MLP neurons of a small language model. Each row is named by its layer, matrix (down: output weights) and neuron, and shows model dimensions 400-463. Each number is 200 + 20 x the weight over its row's rms, rounded and kept within 0 to 999. A neuron's up and down rows have the sign that makes its largest values positive.
Before each neuron's rows, "fires before" lists the tokens most often just after its 100 highest values on Wikipedia text that the model never trained on. A number after a token or word is its count.

fires before: " " 29, "0" 10, "2" 6, "7" 5, " (" 5, "1" 5
L3.down247,193,227,212,220,169,178,238,190,172,149,189,237,188,180,233,172,205,196,213,186,195,202,196,203,190,221,199,191,197,192,172,185,197,210,195,179,170,188,211,212,208,203,181,224,192,168,198,218,202,207,181,222,206,222,207,203,147,206,235,208,205,171,204,183

fires before: "|" 40, "==" 12, "In" 7, "The" 4
L3.down660,220,208,204,226,224,176,221,191,213,177,174,207,208,199,207,178,196,178,195,215,178,193,205,212,196,141,222,199,242,203,163,183,235,206,216,198,183,209,191,189,204,202,216,224,177,199,220,179,205,174,195,213,200,229,182,203,170,205,186,194,192,168,192,213

fires before: "==" 24, "In" 13, "===" 9, "The" 8, "M" 4, "-" 4
L3.down901,213,219,219,209,196,199,231,219,187,202,209,160,223,197,217,240,209,198,197,192,203,199,214,208,198,177,188,203,117,194,221,202,230,186,220,179,195,194,174,215,196,195,188,177,212,221,235,173,206,196,200,209,186,214,207,221,213,207,191,196,193,185,182,209

fires before: " " 50, " as" 7, ")" 6
L3.down1682,200,217,201,206,210,178,199,194,176,177,213,184,189,224,186,188,206,156,233,217,188,216,192,179,209,205,213,196,182,216,198,196,193,171,189,202,195,206,206,181,187,198,218,192,225,182,220,193,209,233,206,201,209,220,223,200,203,177,209,189,185,159,217,185

fires before: " |" 43, "–" 12, "-" 6, "," 6
L3.down242,230,207,189,210,180,169,215,235,202,209,188,214,180,206,218,212,174,221,217,225,220,206,198,189,211,219,189,223,206,174,224,185,194,216,243,184,186,180,173,211,226,214,254,191,195,166,237,197,210,174,150,225,206,167,183,223,207,208,226,224,213,164,205,197

fires before: "–" 41, " to" 14, " |" 7, ");" 4
L3.down1134,205,176,201,217,167,229,191,202,198,164,202,211,216,206,204,201,211,176,198,209,185,219,193,176,210,214,232,198,221,223,152,211,233,201,196,201,215,173,170,224,237,211,217,194,174,200,197,164,244,220,191,205,223,213,232,182,225,188,218,222,238,245,203,198

fires before: " " 76
L3.down1626,203,202,193,188,192,223,180,185,203,151,192,191,193,194,228,201,167,206,172,199,188,203,200,228,210,204,210,200,183,204,191,179,215,185,209,194,192,207,188,229,200,205,192,196,229,229,197,188,170,237,160,233,192,197,184,196,196,221,197,190,181,253,202,194

fires before: " |" 34, ";" 23, "s" 6, " |\n" 5, ")\n" 4
L3.down1543,206,163,211,190,194,220,209,196,195,210,211,196,214,217,238,210,237,197,202,192,179,200,197,157,222,207,181,202,218,213,201,173,205,194,205,191,191,220,162,197,162,196,227,185,226,161,242,183,199,191,158,205,217,221,204,206,212,179,168,165,222,209,196,214

fires before: " " 57, " |" 7, "ated" 4, "ement" 4
L3.down1433,197,234,194,207,219,221,182,199,202,168,199,176,234,238,233,204,203,202,219,193,185,198,228,191,183,241,209,186,194,194,173,209,158,193,219,188,222,188,193,197,183,163,202,160,212,221,205,216,225,184,183,210,187,192,226,233,211,203,161,204,204,219,198,225

fires before: "%" 59, " |" 14, ";" 8, " males" 6
L3.down792,194,202,159,213,190,190,169,177,199,195,211,183,216,162,193,173,204,190,220,185,223,213,202,184,224,229,217,227,181,214,203,205,225,180,227,162,196,204,191,208,171,166,195,232,195,172,185,185,205,204,188,219,168,185,203,207,247,236,146,194,218,195,212,215

fires before: " " 45, " +" 6, " −" 6
L3.down889,233,190,208,199,210,174,210,218,185,203,212,190,203,194,217,182,213,204,206,217,204,182,216,211,196,200,195,220,191,204,181,208,257,199,167,172,191,160,208,171,186,206,176,197,233,201,223,195,216,203,221,226,194,211,211,214,228,183,174,174,165,154,204,229

fires before: " " 91
L3.down36,229,228,221,231,193,213,202,190,186,216,227,216,178,165,212,151,185,238,179,195,227,215,195,231,179,204,191,196,201,186,179,205,168,163,159,203,170,205,164,208,175,209,237,208,226,194,190,200,179,208,191,194,210,163,184,202,203,197,213,185,192,222,176,164

fires before: " " 43, " ESPN" 9, " Christ" 4, " S" 4
L3.down1724,179,208,175,247,187,219,207,220,185,188,165,202,198,238,231,202,209,183,194,202,236,212,242,173,148,227,208,248,178,244,195,201,196,232,207,202,200,211,171,208,184,191,166,175,180,194,205,164,191,144,190,207,196,180,162,220,208,199,204,201,188,200,226,196

fires before: " |" 39, "%" 12, ")" 4, " m" 4
L3.down1060,167,187,179,235,199,176,218,181,175,203,189,168,193,189,170,205,175,210,217,173,218,193,194,205,193,240,211,230,167,197,188,217,205,157,209,228,180,154,217,231,171,199,193,221,186,186,186,171,201,181,214,175,153,179,218,182,234,191,200,176,164,227,173,181

fires before: " " 86
L3.down968,191,175,196,189,159,216,216,193,175,217,190,181,171,193,246,203,224,225,193,211,236,216,212,217,211,184,201,191,170,218,193,175,212,188,173,202,191,229,180,192,213,169,195,226,186,187,217,202,188,195,161,223,186,215,242,232,217,223,200,195,177,218,220,209

fires before: " " 36, " |" 21, ";" 12
L3.down1701,151,233,192,183,195,218,172,173,206,185,184,206,232,193,200,213,224,211,199,194,211,206,206,200,209,170,177,202,228,193,219,226,198,181,197,197,242,188,188,212,210,201,194,204,197,198,219,200,197,184,224,158,199,197,225,196,233,177,216,217,198,207,220,203

fires before: " " 74
L3.down874,207,184,171,210,178,179,204,206,188,236,210,186,207,202,190,196,191,215,203,218,206,232,199,217,208,184,213,210,198,213,202,200,220,199,199,207,188,229,201,221,194,197,193,195,248,204,212,167,197,213,186,219,189,190,184,186,218,190,190,171,197,225,163,203

fires before: "," 33, "." 9, " of" 8, ".\n\n" 7, " at" 5
L3.down775,195,203,217,182,262,221,193,201,206,197,203,169,177,205,205,193,189,172,227,211,190,186,232,202,189,192,181,131,207,184,227,199,230,208,193,199,218,191,209,200,174,181,213,198,156,219,206,205,205,182,196,209,146,171,188,210,183,248,213,209,206,235,150,202

fires before: " " 25, "," 16, ")," 7, "==\n" 4, " life" 4, ")\n" 4
L3.down1406,192,181,203,177,205,203,179,171,185,195,219,205,218,235,219,197,210,212,168,187,190,186,200,214,217,207,195,197,214,193,175,221,220,199,227,189,229,177,219,174,194,195,217,191,162,199,189,209,211,206,217,212,179,196,203,203,203,183,185,158,233,209,197,186

fires before: " |" 22, " to" 12, ";" 9, " (" 5, " M" 5
L3.down1475,197,176,242,214,198,153,180,194,200,182,222,163,208,153,208,227,230,184,229,204,216,194,181,193,239,178,222,219,206,192,209,219,176,210,210,209,184,211,189,200,198,190,230,186,216,167,201,232,208,219,192,192,168,211,213,170,210,204,201,211,194,186,175,236

fires before: "==" 25, "The" 8, "In" 8, "===" 5, "%" 4, "There" 4
L3.down1618,197,230,215,203,185,192,191,184,188,202,208,165,196,192,240,202,215,185,216,206,183,214,222,204,200,182,173,217,212,211,231,202,207,157,201,205,180,207,195,178,216,220,184,211,190,206,229,178,171,209,223,200,203,150,194,179,195,224,243,236,167,241,221,203

fires before: " |" 34, " /" 13, ":" 13
L3.down176,193,194,212,200,190,207,232,210,224,228,177,213,217,203,180,171,178,212,170,201,204,190,233,170,209,220,206,193,224,213,165,214,230,193,225,174,170,165,183,183,201,225,213,179,209,220,183,190,233,185,193,194,234,211,252,189,171,211,224,206,224,204,230,207

fires before: " " 56, "ce" 12
L3.down965,194,173,196,230,166,198,230,187,186,211,202,216,183,204,231,203,187,212,221,237,196,188,169,192,201,186,215,182,185,214,184,183,227,208,182,166,198,203,191,191,199,156,215,198,206,185,197,242,216,209,193,176,188,176,228,199,176,214,190,223,209,233,184,220

fires before: " " 46, " Private" 5, " |\n" 5
L3.down606,210,198,163,210,174,203,188,211,217,174,186,163,174,217,224,191,200,196,184,223,211,220,207,197,212,178,185,179,218,225,160,189,167,221,181,159,226,183,214,213,213,204,174,213,173,211,143,215,192,193,194,190,196,240,192,207,150,199,181,223,162,215,170,197

fires before: " " 62, " |\n" 7, " −" 4
L3.down1815,202,231,176,195,214,191,194,221,221,211,197,168,200,201,209,177,199,212,206,192,174,198,200,207,215,191,170,205,213,193,205,214,171,186,178,173,199,179,191,198,213,183,166,172,182,186,240,208,222,198,166,222,184,221,209,198,158,192,217,191,198,208,216,185

fires before: " |" 50, " |\n" 7, ";" 4
L3.down141,199,222,215,197,203,167,214,197,226,235,209,205,201,151,194,215,217,175,177,158,199,178,197,224,205,244,175,206,141,162,200,186,185,170,177,157,195,196,198,192,221,196,184,200,199,216,197,200,201,220,205,233,153,184,201,201,208,215,180,209,228,201,194,213

fires before: "==" 25, "The" 9, "In" 9, "M" 5, "On" 4, "===" 4
L3.down696,208,197,203,192,204,233,227,191,213,161,165,190,220,192,221,204,229,231,222,203,225,159,202,224,225,188,158,160,159,174,215,196,189,186,220,200,175,230,193,213,193,217,190,206,205,232,205,189,183,213,216,172,158,178,229,190,190,190,221,209,162,179,198,212

fires before: " " 49, " those" 6, " all" 4
L3.down736,176,218,181,202,167,191,186,203,190,146,187,194,221,180,207,197,196,174,201,199,185,212,245,211,181,228,201,203,203,186,239,187,159,219,178,189,209,165,179,218,228,162,210,228,205,196,198,177,211,180,211,211,187,197,220,210,212,176,204,195,200,209,172,198

fires before: "." 22, " |" 17, " was" 7, " for" 4
L3.down588,219,185,188,180,178,174,197,199,153,223,213,220,208,236,210,198,225,192,213,223,190,221,159,197,200,210,213,184,228,214,200,238,160,206,223,217,189,225,212,157,250,219,219,160,202,143,122,178,203,182,187,169,201,196,212,223,213,205,216,165,208,236,197,216

fires before: " " 30, " the" 20, " then" 4
L3.down1086,219,197,199,187,196,183,199,205,188,180,206,234,189,214,196,222,179,217,221,154,234,229,175,205,174,214,167,198,195,200,235,187,208,189,188,210,171,185,187,217,216,203,224,201,158,184,217,212,194,187,196,184,198,160,191,212,187,191,228,188,191,167,224,213

fires before: " " 79, "," 5
L3.down192,194,190,190,217,177,191,195,183,186,190,193,202,176,200,184,191,202,192,171,174,217,203,218,198,207,180,172,207,233,198,199,161,225,161,220,204,183,179,191,204,194,210,191,202,190,215,200,197,202,213,181,204,189,222,217,216,245,230,229,206,198,197,214,191

fires before: " " 37, " |" 31, "0" 13, "1" 4
L3.down1115,234,180,195,212,218,161,234,194,179,155,213,198,191,184,196,207,204,171,196,183,174,237,200,215,211,199,196,210,211,212,227,191,217,217,169,187,191,244,205,201,191,245,185,189,209,168,202,198,178,185,209,226,192,172,160,210,215,239,228,214,236,217,166,256

fires before: " |" 25, ";" 16, "." 13, "," 9, ":" 8
L3.down1966,194,182,206,170,202,211,176,235,216,208,225,207,192,214,174,211,194,196,204,214,193,215,219,170,180,199,216,217,205,195,250,206,186,202,208,198,211,181,200,223,173,200,208,179,176,195,191,219,174,202,210,199,197,224,207,225,161,219,209,211,223,190,235,201

fires before: " |" 44, "." 16, ";" 13, "\n" 5
L3.down52,204,203,212,184,183,176,226,144,203,209,239,228,173,214,198,196,175,204,169,206,218,174,239,198,179,188,242,196,207,219,211,216,204,208,203,162,215,205,174,183,231,221,195,183,225,182,211,178,232,180,222,184,222,197,200,209,186,193,217,187,240,162,201,223

fires before: " " 30, " W" 10, " ESPN" 9, " S" 6, " L" 6
L3.down366,195,184,199,223,183,184,203,222,223,203,185,195,174,230,183,183,209,186,206,172,209,209,207,211,174,176,187,180,190,252,198,196,146,218,204,193,184,203,199,194,158,148,170,220,207,220,212,211,217,187,149,176,182,182,209,175,197,225,209,195,177,165,200,199

fires before: " |" 27, " –" 12, "\n" 8, " -" 4, " in" 4
L3.down1578,187,236,204,214,206,176,219,190,222,208,231,204,211,185,217,215,180,227,236,184,196,189,205,197,211,205,201,237,206,196,210,207,198,231,203,244,190,214,154,215,178,213,203,205,186,190,196,205,213,191,210,180,200,194,221,210,180,224,185,173,184,192,172,183

fires before: "|" 40, "ust" 9, "o" 4
L3.down376,219,231,211,211,225,196,211,201,208,195,242,173,211,182,184,180,220,197,198,221,221,154,208,201,166,193,228,217,228,229,192,200,211,181,230,209,192,227,225,212,187,176,176,197,211,207,205,194,205,190,180,224,194,212,211,180,196,164,198,177,180,209,183,177

fires before: " the" 38, " " 14, " a" 7, " Bell" 6, " T" 4, " Long" 4
L3.down1593,219,197,209,222,202,166,177,196,180,190,193,172,194,188,194,191,193,146,213,194,186,200,191,169,251,179,176,204,152,195,186,165,151,195,201,193,165,171,179,193,180,222,195,185,217,180,192,182,188,206,189,252,174,190,178,197,213,198,173,182,194,196,209,206

fires before: " " 30, " \"" 17, " M" 4
L3.down470,201,212,164,253,243,209,214,198,207,202,211,237,200,197,178,205,190,211,207,209,197,193,210,196,216,178,199,184,221,191,202,201,202,216,178,206,199,204,220,183,198,189,197,187,226,187,229,185,205,193,192,169,172,198,177,168,205,205,173,201,203,198,155,204

fires before: " |" 27, " |\n" 15, "ball" 6, "F" 5, ";" 4, "ac" 4
L3.down216,220,192,185,168,208,174,180,200,212,177,190,186,237,224,226,212,232,179,202,201,219,209,226,197,198,222,208,196,204,173,230,231,203,215,192,215,206,163,220,177,176,211,223,205,191,194,198,197,194,180,233,190,207,193,213,180,193,184,212,177,182,210,184,186

fires before: " |" 29, "%" 16, " |\n" 12, ")" 12, " m" 4
L3.down1238,217,190,185,229,211,188,203,210,177,211,195,176,150,206,225,193,214,186,194,220,171,219,166,188,222,182,222,212,158,209,211,222,245,180,203,224,153,230,179,185,203,196,213,211,206,207,196,194,203,187,185,206,190,209,208,221,218,228,206,178,186,190,237,200

fires before: " |" 51, " |\n" 13, "," 6, "." 4
L3.down1833,196,185,220,183,207,195,214,202,196,212,191,219,203,143,208,169,216,178,197,175,204,199,188,209,203,159,201,208,161,199,210,188,174,200,180,196,204,203,201,232,211,181,213,210,226,212,218,205,212,212,207,221,200,184,252,193,193,229,147,216,159,196,179,210

fires before: " " 82
L3.down278,175,184,186,214,174,199,216,206,162,201,229,215,197,185,206,201,236,206,202,202,213,202,192,201,165,209,201,164,220,208,185,219,211,210,196,173,206,213,193,222,182,135,201,218,209,187,137,194,201,205,179,207,201,236,190,208,231,220,239,209,195,180,228,200

fires before: " the" 15, " in" 14, " to" 11, " by" 6, " b" 5, " with" 4
L3.down1628,202,177,206,194,202,183,199,204,238,209,166,241,198,178,226,174,217,171,234,226,177,214,190,166,187,193,206,186,193,180,213,207,242,161,153,212,209,196,190,194,168,177,245,201,185,219,193,176,199,189,192,161,195,180,178,183,205,229,250,183,193,179,224,231

fires before: " " 59
L3.down1141,228,215,210,171,179,181,192,194,208,204,195,150,147,237,213,186,203,195,189,181,196,192,205,190,189,205,197,226,189,182,191,181,215,202,239,187,216,208,187,236,207,208,168,211,185,239,222,205,225,206,215,218,190,185,205,193,201,212,218,193,180,202,206,216

fires before: " |" 32, "." 10, ";" 6, "36" 6, "\n" 6
L3.down851,181,184,190,169,212,180,196,212,193,226,171,197,200,213,172,202,212,187,201,200,218,226,211,185,190,198,218,202,201,243,221,207,217,190,210,176,215,217,212,178,192,220,202,205,223,189,210,202,209,192,221,198,178,169,222,217,202,201,235,176,211,227,179,215

fires before: " the" 45, " their" 4, " his" 4
L3.down6,195,191,195,197,219,177,192,211,208,233,182,193,190,253,214,187,219,198,214,202,185,199,213,199,183,223,201,184,186,193,154,187,180,209,173,147,215,186,159,205,214,201,209,201,186,179,203,173,169,195,209,204,211,204,203,202,205,224,201,166,161,193,192,194

fires before: " |" 40, " |\n" 14
L3.down1849,191,219,194,187,177,204,202,168,199,184,203,175,207,192,190,167,173,202,210,198,197,186,205,201,142,231,195,179,168,184,161,169,178,173,169,232,177,182,227,196,195,235,180,197,236,186,214,213,194,193,220,224,202,198,208,191,198,221,199,187,190,191,204,194

fires before: " " 50, ":" 4
L3.down548,214,212,237,194,195,226,205,202,209,247,168,163,229,175,209,171,206,189,195,234,217,228,192,221,170,200,203,230,177,188,180,225,210,232,192,200,209,185,194,204,199,208,197,182,201,164,215,204,206,208,210,211,216,189,218,208,217,217,219,209,215,186,203,204

fires before: " " 49, " —" 4, "ii" 4
L3.down454,196,181,198,225,194,202,165,224,189,207,183,164,196,224,276,179,204,193,206,200,188,190,181,158,170,185,213,177,201,199,195,211,190,203,201,176,204,194,183,187,235,203,234,208,192,213,172,193,213,189,227,218,224,159,200,202,177,212,214,208,212,200,209,187

fires before: " |" 25, " |\n" 13, " was" 11, " of" 8, " has" 5
L3.down508,197,250,181,213,229,225,205,215,188,193,178,207,198,206,246,184,215,198,204,203,172,190,214,200,194,168,182,216,218,227,166,216,194,184,207,221,163,214,171,216,173,179,195,207,181,219,192,230,172,192,201,230,146,232,207,221,199,211,201,203,218,222,197,155

fires before: " " 64, " |" 21
L3.down929,225,209,220,181,187,192,252,219,209,194,192,201,171,158,164,209,193,205,183,211,206,182,212,213,196,190,206,193,210,199,161,211,175,175,200,187,191,189,203,210,197,206,176,232,199,225,195,229,198,229,172,185,216,212,200,194,209,186,191,165,236,187,223,168

fires before: " " 53
L3.down1853,176,222,200,219,198,210,188,193,205,200,202,182,167,171,201,196,181,175,202,222,200,214,190,188,201,198,167,243,155,202,215,197,174,194,194,227,205,186,192,214,218,206,195,200,261,242,195,179,205,219,216,197,186,182,203,202,210,182,212,178,205,235,216,228

fires before: " |" 37, " |\n" 19, " of" 4
L3.down1241,215,204,178,189,227,206,186,193,244,197,199,213,217,185,179,208,191,213,194,166,201,182,200,196,195,204,196,184,235,195,220,217,209,222,159,197,190,221,201,216,198,187,165,165,188,220,227,203,211,174,196,202,187,204,229,202,251,165,220,204,195,207,189,233

fires before: " " 31, " Candidate" 12, " Total" 4, " Length" 4
L3.down1285,227,189,224,200,218,181,185,200,186,187,237,141,202,164,214,208,197,215,203,198,196,207,172,155,196,205,221,228,193,220,191,238,159,154,226,210,193,186,192,182,203,200,199,193,189,207,195,201,187,192,209,217,185,180,188,220,192,230,203,172,184,228,232,225

fires before: " |" 29, " |\n" 16, "°N" 10, "°W" 4, " " 4
L3.down1021,206,162,246,198,182,181,218,190,193,209,196,192,202,203,185,179,176,199,182,192,204,204,186,194,191,202,196,163,180,166,220,224,185,176,244,193,218,204,215,194,204,151,211,211,178,220,177,232,188,186,238,183,188,217,208,207,188,238,172,236,218,188,212,239

fires before: " " 50, " \"" 17
L3.down90,221,198,213,203,195,225,180,209,224,208,203,199,194,196,222,180,202,223,218,213,179,185,183,174,246,191,212,169,201,210,176,186,207,189,157,189,205,227,210,194,178,211,254,230,171,231,182,209,172,226,184,225,217,198,191,210,187,171,184,171,197,173,206,210

fires before: " " 31, " to" 11, "==\n" 8, " ==\n" 6, " the" 5
L3.down396,202,189,220,186,224,208,212,174,198,174,217,206,194,196,205,176,209,207,205,220,209,175,216,202,247,203,234,216,227,202,213,224,178,217,185,183,220,197,174,187,205,236,210,191,212,143,191,222,223,179,198,200,184,198,176,243,192,195,181,212,200,184,203,198

fires before: "|" 68
L3.down223,192,202,188,193,227,172,186,200,216,221,201,170,196,190,224,217,204,186,214,238,161,213,217,243,167,206,226,187,188,213,219,201,190,212,242,228,224,182,217,187,203,210,192,196,186,220,216,160,207,202,224,184,192,160,172,181,178,200,153,188,191,244,193,217

fires before: " " 58, " |" 7, "al" 4
L3.down325,183,215,210,170,231,209,225,199,201,184,203,219,214,180,237,192,196,210,205,199,218,209,212,192,146,180,215,187,186,194,225,219,163,230,181,191,240,234,228,219,181,183,183,209,188,190,190,216,225,192,200,212,182,211,211,228,202,201,180,199,242,167,209,209

fires before: " " 48, " |" 24
L3.down361,219,242,209,209,169,225,210,182,192,204,235,202,235,190,194,212,236,218,192,200,212,212,192,199,164,201,196,207,174,195,212,216,203,211,201,189,188,223,220,151,181,182,221,174,193,209,198,202,225,192,176,178,209,219,208,193,196,178,198,182,183,214,201,197

fires before: " |" 53, " " 23
L3.down822,219,190,196,202,195,193,190,219,197,220,216,207,169,199,213,154,187,202,166,210,184,204,187,218,176,198,196,168,181,212,201,198,224,202,189,212,215,196,181,219,180,207,215,180,210,223,197,212,216,211,218,214,211,196,249,195,209,176,226,189,208,204,187,189

fires before: " " 51, " Votes" 12, " %" 12, " (" 4
L3.down954,184,198,159,229,206,234,163,187,175,193,193,218,185,201,202,226,222,213,238,230,193,215,213,199,223,182,180,212,202,222,191,250,207,197,163,187,213,202,200,203,170,215,181,181,192,207,227,243,196,184,168,212,195,186,204,218,182,177,193,171,207,167,203,191

fires before: " |" 30, " |\n" 10, " " 8, "\"" 6, " —;" 6
L3.down1967,182,185,191,186,198,203,197,172,193,223,192,221,231,182,199,180,192,191,208,198,189,200,203,171,176,198,238,207,201,223,205,186,239,175,181,198,189,186,222,198,249,212,205,187,230,186,219,208,195,204,183,210,231,190,206,171,226,217,186,174,204,203,217,203